{"num_hidden_layers": 16, "hidden_size": 160, "num_attention_heads": 2, "num_key_value_heads": 2, "head_dim": 64, "intermediate_size": 640, "vocab_size": 2373, "hidden_act": "gelu", "norm": "layernorm", "norm_place": "pre", "norm_eps": 1e-06, "positions": "rope", "rope_theta": 10000.0, "rope_fraction": 0.25, "qk_norm": false, "attn_scale": 0.125, "bias": "all", "tie_word_embeddings": false, "parallel_block": true, "init": "normal", "init_std_qkv": 0.0527, "init_std_o": 0.0, "init_std_up": 0.0527, "init_std_down": 0.0, "optimizer": "adam_variant", "learning_rate": 0.00154, "beta1": 0.9, "beta2": 0.98, "weight_decay": 0.28, "lr_head": 0.0048, "max_grad_norm": 1.0, "warmup_steps": 441, "schedule": "wsd", "decay_fraction": 0.684, "decay_shape": "linear", "final_lr_fraction": 0.0, "batch_tokens": [16384, 32768, 49152], "max_seq_len": 256, "doc_mask": false, "train_tokens": 152000000, "max_steps": 5082, "dataset": "wikipedia_en"}
MLP neurons of a small language model. Each row is named by its layer, matrix (up: input weights) and neuron, and shows model dimensions 80-143. Each number is 128 + 24 x the weight over its row's rms, rounded and kept within 0 to 255.
After each neuron's rows, "fires in" lists the words (lower case) most often at its 100 highest values on Wikipedia text that the model never trained on.

L9.up155 [125 123 104 160 145 107 145 111 143 126 167  91 160 135 152  98 119 155 147 143 145 100 116 165 146 134 105 159 100 143 139 147 110 121 134 111 156 153 156 147 128  94 141 138 101 144 135 133 105 118 185 137  88 208 138 103 131 125  68  86 140 106 129 115]
fires in: "as", "and", "al", "ii"

L8.up361 [191 127  92 144 127 138 154 137 137 157 103 120 135 117 142 140 147 121 163 115 109 121 137 130 134 126 102 160 123 176 145 152 148 136  89 171 115 110 107 136 146 138 100 127 107 118  76 108 164 130 132 101 114 159 136 111 175 128 132 111 174 126 139  94]
fires in: "the", "was", "is", "this"

L2.up129 [137 137  89 129 154  94 123 178  66 142 171 119  98 125 109 109 125 113 158 105 104 113 124 166 103 143 118 179 129 153 163 154  87 106 101 141 122 137 131 161 130 112 138 154 119  96 125  86 179 159 136 105 144 135 146 140  89  97 124 138 140 120 107 159]
fires in: "at", "including", "was", "then", "served"

L2.up125 [126 140 152 124 113 130 203 159 102 131 134  97 125 128 177 108 137  80 143 120 106 110 117 152 138  98  74 143 112 158 156 157  91 117  94 164 127 123 166 156 153 145 130 133  92 148 107 102 137 111 146 128  93 106 154 128 156 124 152 134 116 129 155  99]
fires in: "was", "more", "being", "very", "is", "are"

L2.up16 [155 163 144 137 138 150 178 132 111 109 131  86 126 139 171 125 140 121 185  99 103  93 124 136 136 115  67 118 101 151 157 137  99 113 102 169 122 140 161 135 149 161 110 132  71 113  81  85 148 141 161 133  95  99 176 123 156  97 118 105 126 128 133 120]
fires in: "more", "so", "much", "very", "however", "soft"

L13.up130 [165 138 111 151 125 126 150 146  74 131 163 114 103 107 147  99 101 158 103 129 129 148 140 169 120 135 140 160 127 184  91  96 114 136 108 163  81 142 121 166 131 121 112 118 141 123 112  92 118 113 144 136  91 110 133 158 126 116 117  96 146 110 121 140]
fires in: "as"

L3.up16 [181 144 110  96 186 101 136 132 151 133 118 104 151 139 127 137 114 143 105 118 113  81 172 139 123 114 132 163 117 136 158 128 115 159 121  99 131 155 144 153 129 109 100 160  92  96 116 109 125 167 132 148 171 156 157  98 156 114 128  95 138 121 158 142]
fires in: "the", "to", "in", "school"

L8.up45 [120 104 113 110 105  95 158 196 108 118 156 158 162 132 130 143 120 109 154  98 112 129  96 221 120 119 116 185 130 130 152 148 144 135  65 148 138 132 131 158 144 145 131 136  90 141 151  88 162 131 132 128 125 119 134 138 135 135 130 126 137 119 125 118]
fires in: "a", "abc", "according"

L9.up163 [119 175 114  96 132 136 127 113 121 125 141 120 120 128 129 112 142 114 160 148 125  86 124 129  95 131 104 120 106 115 108 130 127 119 103 137 116 135 140 154 134 152 104 133 109 116 115 130 132 197  94 142 105 147 155  98 116  88 117 156 162 120 165 104]
fires in: "it", "or", "also", "can", "species"

L5.up320 [129 114 125 108 148  91 137  79 103 129 127 128  77 109 104  95 118 144 134 114 101 128 100 115 118 128 112 108 147 169 141 136  67 136 111 130 124 151 113 174 157 134 122  82 106 110 102 136 138 117 108 167 131 126 151 149 139 161 200 153 162  91 103  90]
fires in: "the", "its", "s", "his", "olympic"

L8.up604 [154 106  96  88 173 136 143 118 116 131 132 141 157 121 105 144 138 113 124 143 134 117 157 153 135 153  93 176 125 126 151 129 106 108 104 138 112 166 114 150 158 138 125 148  86 105 147  94  76 124 147 151  91 124 164 159 154 122 165 133 126 105 138  98]
fires in: "first", "only"

L5.up226 [203 103 114 105 136  70 148 134 108 153 134 146  99 103 156 138  99 161  86 107 112 140 112 154 107 155 104 154 148 111 138 112 129 154  86 121 120 106 122 144 132 156 133 103 106 136 121 129 121 131 156 137 156 148 138 139 167 156 138 106 131 118 102 148]
fires in: "the", "0", "as", "3", "2"

L2.up554 [141 115 144 123 106 123 177 165  69 124 136 142 148 145 125 102 123  82 118  90 127 113 139 176 135 136 106 155  87 133 137 124 120 132  61 122 132 151 146 169 194 146 156 123 104 161 125 108 153 100 108  96 111 120 133 111 129 144 169 131 129 123 142 125]
fires in: "years", "life", "was", "is", "reason"

L8.up129 [122 211  76 129 121 133 158 156 131 133 102 109 170 170  85 130 173  86 134 131 113 115 166 118 144  94 106 149  79 170 118 131 126 110 104 123 139 115  92 125 127 124 148 133 130  84 125  77  96 133 144 112  88 154 124 116 149 155  82 128 116 135 145 110]
fires in: "and", "however"

L2.up638 [128 147 126 156 118 114 133 129 127 146 143 124 148 133 112 121 127 110 129 125 112  65 125 150 114 150 100 137 129 148 137 116 149 158 123  65 119 115 167 130 124 122 165 168 118 154 113 144 131 110 115 146 149 121  82 126 116 136 124 107  85 136 139 129]
fires in: "systems", "by", "side", "position", "images", "system"

L2.up391 [132 131 161 102 116 127 190 136  90 124 156 123 138 158 130 101 165 124 153 105 133  84 136 140 113 150  65 137 116 153 156 135 114 113  77 116 145 139 127 146 134 156 123 105  99 147 132 107 127 130 122  82 112 122 162 110 143 129 141 151 143 129 141  91]
fires in: "would", "could", "will", "may", "can", "should"

L4.up163 [144 128 109 108 130  72 133 159 142 136 130 116  98  98 124 123 140 107 141  67 101 111 152 203 117 111 142 171 115 119 154 106 129 125 100 140 134 150 135 164 128  82 134 155 139 124 113 131 166 158 153 132 113 139 136 122 106 102 115  98 146 118 123 161]
fires in: "at", "in", "near"

L3.up390 [132 132  95 150 152 125 158 154 149 179 143  83 123 125  82 113 154  96 179 118 119  65 163 132 113 103 107  94  88 135  97 168  87 117 102 128 129 119  96 132 131  77 140  98 127 149 176 143 120 118 155 122 116 130 126 135 139 131 110 112 179 114 147 109]
fires in: "and"

L5.up42 [119 149 109 110 158  94 144 189 117 122 145 118  97 155 151  96 140  99  97  98  99 145 111 158 134 113 103 135 120 108 109 138 119 115  97 111 130 162 131 129 134 141 135 111 128 161 141 131 155 138 114 137  80 141 142  86  84 119 107 139 121 113 125 187]
fires in: "of", "a"

L4.up71 [128 117 101  98 143 127 156 129 101 143 142 132 129 132 143 152 155  83 109 146 125 124 145 150 115 156 104 200  76 132 177 126 129 122  71 132 107 129 117 156 142 117  98 115  93 150 133 100 115 157 139  80 116 144 167 127 122 131 148 139 142 110 109 127]
fires in: "not", "never", "just", "only"

L3.up577 [114 130 106  84 166 115 169 130  87 131 149  68 142 138 117  99 156 155 174  99 122  98 161 131 142 142 103 156 100 163 126 174  66 104  94 135 149 176 141 115 151 152 136 100 116 109 143 135 106 105 111  91 100 134 146 107 110 108 157 160 142 135 119 104]
fires in: "and", "to", "they", "would", "the", "be"

L2.up514 [121  96  75 126 122  94 126 146  79 161 111 107 156 109 145 110 111 113 158 124 114 114 125 148 106 145 126 176 122 148 164 131 137 152 117 158 107 126  89 178 156 154 106 120 135 126 142 114 150 134 168 117 144 110 167  72 105 125 136 140 156 113 145 148]
fires in: "government", "research", "system"

L3.up543 [130 117  82  92 159 150 125 151 157 138 128  99 176 127  88 137 139 116  90 149 125 135 157 153 117 115  97 114 127 113 131 117 103  94 140 136 134 129  88 127 125  62 125 159  89 135 100 198 155 120 104  95 134 140 124 153 116 168 109 125 121 150 142 116]
fires in: "between", "self", "jumbo", "center", "metres"

L2.up272 [161 133 124 155 149 112 163 148 110  73 120  87 111 155 117 120 133 113 135 109  96 122 147 124 119 106 133 175 117 120 115  87 109 155  91 167  77 133 130 160 173 147 108 131 112 119 101 150 118 117 142 139 138 117 154 108 134  85 178 116 133 117 148 134]
fires in: "there", "similar", "this", "christmas", "islamabad"

L9.up520 [132 177 122 129 130 121 129 107 100 143 127  72 121 161 122 144  96 139 121  76  88  99 125 124 110 115  91 136 109 144 141 168 147 116 102 173 112 183  99 154 119 140 109 135 140 100 101 117 168 155 130 132 120 149 137 108 145 104 147 106  99 122 136 122]
fires in: "to", "between", "throughout", "in", "among", "early"

L11.up100 [104 135 125 158 125 162 160 139  98 122 179 141 132 103 108 132 126 173 194 105 103 126 143 169 113 138 120 112 103 124 147 153 149 140 102 141  98 151 128 136 103 128 117 127 114 148 116 149 131 120 145 155 107 119 134 111 133  96 101 154 151 125 173 136]
fires in: "as", "for", "asst"

L5.up182 [131 138 123 141 157 133 137 162 136 144 150 153 162 105 139 139 107 134 165 134 159 122  93 158  76 136 116 105 126 141 129 154 106 116 134 143 116 145 117 151 140 155 118 107 113 122 137 141 169 130 117  89  89 136 148 116  97 187 133 135 135  87 115 165]
fires in: "of", "either", "this", "three"

L9.up408 [106 133  96 131 139 146 176 123 114 159 142 145 116 128 131  98 137  94 180 161 102 142 156 169 140 151  68 129 149 128 122 134 123 100 132 163 123 123 146 158 115 113 122 121 108 113 131 144 152  83 155 131 137 117 158 147 142 135 127 171 137 122 131 135]
fires in: "was", "others", "is", "remains", "are", "seats"

L2.up588 [142 123 126 139 192  87 137 128 126 127 179 126 162 134 127 141  56  94 135  81 111 112 173 135 134 132 123 144 132 139 162 145 128 139 113 129 111 166 103 150 149 103 111 139 104 117 155 135 184 122 142 104 139  93 145 145 100  88 135 113 144 149 121 125]
fires in: "moved", "line", "north", "control", "contract", "south"

L4.up383 [125 192 127 142 149 142 125  99 149 104 150  99 106 153 160 137 183 112 156 120 129 139 166 165 119 109 116 134 125 164 171 148 118 105 108 129 157 167 117 161 104 120 127 149 121 102 105  82 147 113 148  73 128 135 113 122 114 149 137 122 137 136 115 124]
fires in: "during", "in", "percent"

L5.up404 [125 116 138 101 140 117 124 120 121 135 128 143 136 125  85  86 153 128 161 146 127 111 110 134 112 151 134  94 100 112 128 126 115 168  99 125 125 136 171 162 131 214 137  66 140 123  41 105 108 195  93 130  91 129 123 142 130 116 131 145 155 123 113  84]
fires in: "and", "of", "first", "fourth", "olympics", "tourism"

L3.up146 [139 173 105 161 144 134 158 165 111 132 133 103 122 161  90 133 125 125 136 138 117 124 113 173  88 110 128 141  58 147 144 129 115 115 119 115 113 122  97 172 119 123 121 104 123  96 144 113 142 131 156  72 149 145 136 152 116 105 143 105 136 122 137 112]
fires in: "at", "during", "against", "within", "under"

L4.up136 [145 148 169  76 147 126 159 149 148 132 143 113 115 150 155  87 117  37 113 124 139 131 141 158 113 150  91 147  61 114 154 151 104 148 124 141 136 137 199 138 132 202 123  96 118 157 145 112 114 154 125 116 122 150 141 117 146 103 123 122 143 107 133 147]
fires in: "and", "or"

L9.up541 [121 150 155 104  98  80 126 142 105 129 159 138 100 140 136 138 105 104 154 125 133 144 117 188 111 168 103 134 149 197 123 161 134  91 142 151 123 160 122 152 114  97 120 114 129 108  61 147 169 124 145 113 140 110 137 153 111 124 135 121 126 144 111 130]
fires in: "as", "and", "until", "numerous", "again"

L4.up445 [114 148 109 120 160 129 164 139 104 149 115  96 131 158  93 129 155 114 169  94 106 127 133 146 125 110 104 119 140 188 146 166  82 123  99 148 119 132 111 144 141 134 122  59 135 131 142 141 154  71 155 112 109 127 131 124 115 113 126 116 154  99 121  99]
fires in: "his", "on", "their", "its", "in", "into"

L13.up158 [126 178 121 133 171 102 174 116 110 154 116 120  87  96 113 141  96 140 139  65 130 116 127 116 141 140 105 119 143 154 130 142  98  85 126 136 128 133 163 184 132 122 131 144 106 112 131 108 146 116 170 110 105 132 132 127 134 116 138 144 130 128 112 176]
fires in: "with", "for", "at", "across"

L8.up623 [124 146 119 143 185 128 134 150 112 147 113  89 129 154 116 155 164 145 144  86 128 120 134 179 127 139 124 138 121 144  99 113  90 130  94 170 117 129 110 131 138 134 132  76 137 138 111 131 191 118 125 125 100 143 133 116 129  83 173 128 130 128 113 134]
fires in: "as", "at", "so", "soft"

L3.up584 [140 153 127  77 179  87 128 119 163  85 139 142 146  87  99 127 119 151 109 134 113 115 161 134 130 129 107 103 131 132 130 131 112 121 102 131 144 140 146 140 172 115 128 122  93 105 104 176 117 113 106 142 121 147 127 127 119 127  99 107 153 139 137 113]
fires in: "s", "the", "first", "this", "p"

L8.up46 [137 158 169 113 162 175 169 142 119 139 145 147 132 144 121 107  97 114 131  94 126 104 155 143 109 132  59 107 102 157 126 120 149 132 120 135  83 141 131 156 118 124  80 114 134 133 114 131 153 119 152 129 117 170 129 117 144 120 150 112 119 134 146 115]
fires in: "in", "other", "with"

L3.up175 [148 126  84 142 140 137 115 119 113 105 133 138 129 145 135 108 136 141 138 108 132 141 140 126 116 150 142 119 151 128 117 181 138  83 153  13 120 104 187 133 127  98 142 174 115 154 104 191  91 143 129 139 139 103 124 146 119 134 152 119 116 186 156 102]
fires in: "him", "such", "hand", "himself", "attempt", "during"

L3.up239 [147 142 117 132 136 150 142 157 119 119 108 120 154 140 107 127 165 149 122 116 114  99 181 145 134 135 108 154 150 154 131 111 116 103 150 125 110 133 155 132 131 158 121 165 102  87 104 123 166 145 147 135 137 162 132 130 102 121 122  92 156 137 133 155]
fires in: "to", "the", "that", "him", "other"

L10.up270 [133 107 127 126 107 112 156 189 127 121 137 112 159 143 122 132 200 120 118 138 122 125 131 171 177 138 140 110 134 152 156 129  97 116 118 133  87 111 159 118 122 147 120 131 106 119 114  88 168 108 130 135 155 164 132 103 147 152 139 109 148 138 114 169]
fires in: "it", "video"

L8.up80 [124 135 125 123 104 159 180 155 154 115 141 111 145 107 116 117  99 128 155 123 105 115 118 150 101 143  94 127 123 151 139 109  93  95  90  95 133 129 137 166 147 125 136  79 103 146 142  85  89 121 153 116 103 159 138 175 118 134 124 127 155 110 199 122]
fires in: "as", "still", "became", "however", "did"

L3.up26 [130 167 120 140 136 151 169  96 120 102 141 152 131 153  75 121 103 132 169 119 121 130 150 154 165 149  76 115 157 143 154 118 117 116  82 121 109 163 133 127 122 107 105  70 123 111  93 126 104 140 164 117 120 115 152 127 106 107 132 166 127 117 174 143]
fires in: "as", "who", "per", "premiered", "may", "would"

L3.up200 [129 135 100 120 136 122 151 121 103 162 149 138 154 154 105 124 133 119 151 104 166  88 152 179 116 170 118 156 169 150 149 124 127 148  55 157 134 151 125 144 132 136 118 110 104 124 138 127 110 103 125 100 138 134 159 109 155 108 125 156 113 118 166 126]
fires in: "would", "can", "could", "will", "should", "ll"

L9.up634 [136 163 149  90 157 108 133  81 150 162 128  99 145 138 165 122 115 134 127 104 117 127 104 183 173 113 114 157 102 161 138 140 152 109 136 197 133 105 161 120 121 139 114 139 129  92 103 131 159 143 183 142  92 143 130 131 131 124 169 110 125 127 184 145]
fires in: "in", "from"

L13.up388 [150 135  85  82 126 107 141 125 132 128 147 159  93 129 161 109  77 144 120 169 123 167 148 139 154 142  92 111  84 141 146  91 125 136 114 138 159 136 127 122 158 123 110 104 107 106 139 121 129 135 140 144  91 109 142 121 140 110 122  97 161  90 118 112]
fires in: "s", "madonna", "entertainment", "ink", "comic", "essonne"

L2.up549 [128 124 182 108 167 113 212 126 127 103 139 132 140 145 134  97 157 120 156  75 147 115 157 135 100 161  91 122 139 126 138 121 122 135  83 109 133 122 132 142 115 137 115  80 110 154  99 111  99 102 127  98 113 138 149  97 150 152 149 150 130 102 153 117]
fires in: "would", "did", "can", "will", "could"

L5.up121 [142 121 153 159  96 113 135 141 112 166 123 130 145 148 115 161 183 116 100 130 126 149 182 151 138 146 141 145 143 100 161  97 126 137  89 138  93 161 122 113 174 129 156 109 114 103 149 113 128 182 158 152 107 145 143 144 131 115 104 117 149 105 130 141]
fires in: "that", "they", "have", "which"

L2.up432 [172 136 103 121 120  63 163 175 116 135 126 183 113 117 112  98 120 124 104 144 105 109 150 146  96 130 118 152 131 135 166 146  66 158  94 143 101 136 127 133 141 146 142 133 106 147  79  82 103 111 124 122 117 147 160 130 157 151 138 132 108 106 143  90]
fires in: "points", "goals", "league", "was", "basketball", "playoffs"

L3.up105 [158  80 110 151 145 142 159 145 127 148 120 165 137 118 115 146 112 103 146 149 140 148 112 133 142 159 134 149 116 133 136 159 123 126 142 120 149 108 120 139 128 117 110 109 110 168 121 120 128 149 121 122 135 115 130  94 173 160 210 154 142  94 181 167]
fires in: "career", "place", "again", "life", "himself"

L8.up405 [120 174 179 113 130 117 147 113 148 104 136 117  72 125  83 133 134 166 108  70 123 111 155 135 107 109 108 153 179 117 139 109 154 170 119 118 107 150  98 168 153 180 146 111 110 140 117 137 119  90 103 104  98 153 141  84  98 111 171 154 172 141 127 102]
fires in: "and", "other", "with", "few"

L4.up344 [135 168 119 156 155 144 137 101 116  87 134 133 116 151 113 135 118 122 131 126 104 111 170 103 166 147  76 136 128 155 141 157 104 127 103 134  99 157 178 112 128 120  91 114 113  96 109 123 173 130 145 113 128 163 140 118 124 131 142 120 163 138 186 133]
fires in: "to", "as", "that"

L8.up187 [144 117 157 108 127 142 140 114 134  96 118 106 127 132 143 135  92  93 138 125 111 115 116 164 137 153  94 147 109 172 147 199 133 109 127 141 176 142 118 136 176 105 146  90 116 131 125 123 105 171 112 117  87 121 156  88 143 107 145 139 121 144 171 128]
fires in: "be", "and", "eventually", "subsequently", "then"

L2.up439 [136 121  66 146 133 122 143 145 140 175 139 103 183 163 113 110 108 162 102 118 127 104 142 148 131 150 120 110 104 134 125 113  88 126 101 111  80 156 130 150 151 111 171 109 125 134 108 115 128 132 121 124  86 178 182 140 128  94 135  81 119 103 122 148]
fires in: "and", "politician", "career", "s", "politics", "member"

L4.up185 [136 130  91 170 168 151 132  95 125 174 154  75 187 169 120 119  99 150 110 130 116 124 152 148 137 167 141 149 115 120 122 127 104  97 105 157  66 166 139 115 132 116 126  89 128  86 149 136 107 168 124 133 123 149 160 110 138 106 161 131 140  87  96 105]
fires in: "million", "but", "served", "2008", "announced", "continued"

L8.up251 [144 110  93 147 138 104 133 168 124 154 148 130  91 159 109 122 134 130 104  87 112 151 141 111 162 156 101 159 152 129 151 105  90 127 113 127 140 153 151 140 125 174  76 150 134 110  58 124 178 106 170 101  94 104 133 150 119 153  95 171 115 118 119 120]
fires in: "for", "rank"

L4.up142 [120 111 151 132 139  73 117 165 151 107 158 130 125 155 111 112  88  90 107  67 117 127 109 163 127 113 104 144 102 150 138 145 102 132  89 166 158 118 114 142 143 165 120 121  94 150 167 122 146 113 169 133 108 120 134 128 115 109 151 128 145 117 127 153]
fires in: "new", "the", "states", "million", "of", "royal"

L9.up444 [126 103 122 107 126 108 141 135 113 115  83 117 123 131 128 127 111 135 157  62 119 113 149 165 120 135 139 154 116 148 128 129 144 112 112 189 121 163 119 178 148 186 133 102 122 124 113 111 122 114 142 138 118 155 134 113 121 157 169 132 137 125 181 163]
fires in: "have", "has", "be", "had", "often", "never"

L2.up78 [158 135 112 130 139  84 172 184 130 116 156 142 115  98 106 112  73 134 102  92  92 118 128 159 109 135 100 154 142 142 156 119 103 158  81 135  71 163 134 144 128 114 101 136 127 146 103 123 113 121 161 128 119 151 193 145  93 152 148 103 123  90 131 119]
fires in: "national", "world", "as", "competed", "league", "won"

L2.up165 [171 143  90 107 167 102 128 118 157 163 140 109 148 113 153  92  89  83 147 147 114 131 127 109 144 141 122 141  92 155 135 104 113 108 115 144 104 123 127 162 142 132 116 150 106 130 110 156  98 133 131 121 104 155 188  95 175 148 133 120 146  93 167 125]
fires in: "was", "were", "had", "early", "aged"

L2.up504 [149 131  85 147 123 108 148 146  93 163 133 116 128 124 129  74 140 118 149 118  91 127 148 170 165 157 107 169 109 141 131 143  88 112  88 139 121 141 204 176  87 141 131 148 116 179 139 122 131 125 123 132  93 111 134 145 117 105 141 128 139 107 169 122]
fires in: "club", "music", "him", "town", "city", "township"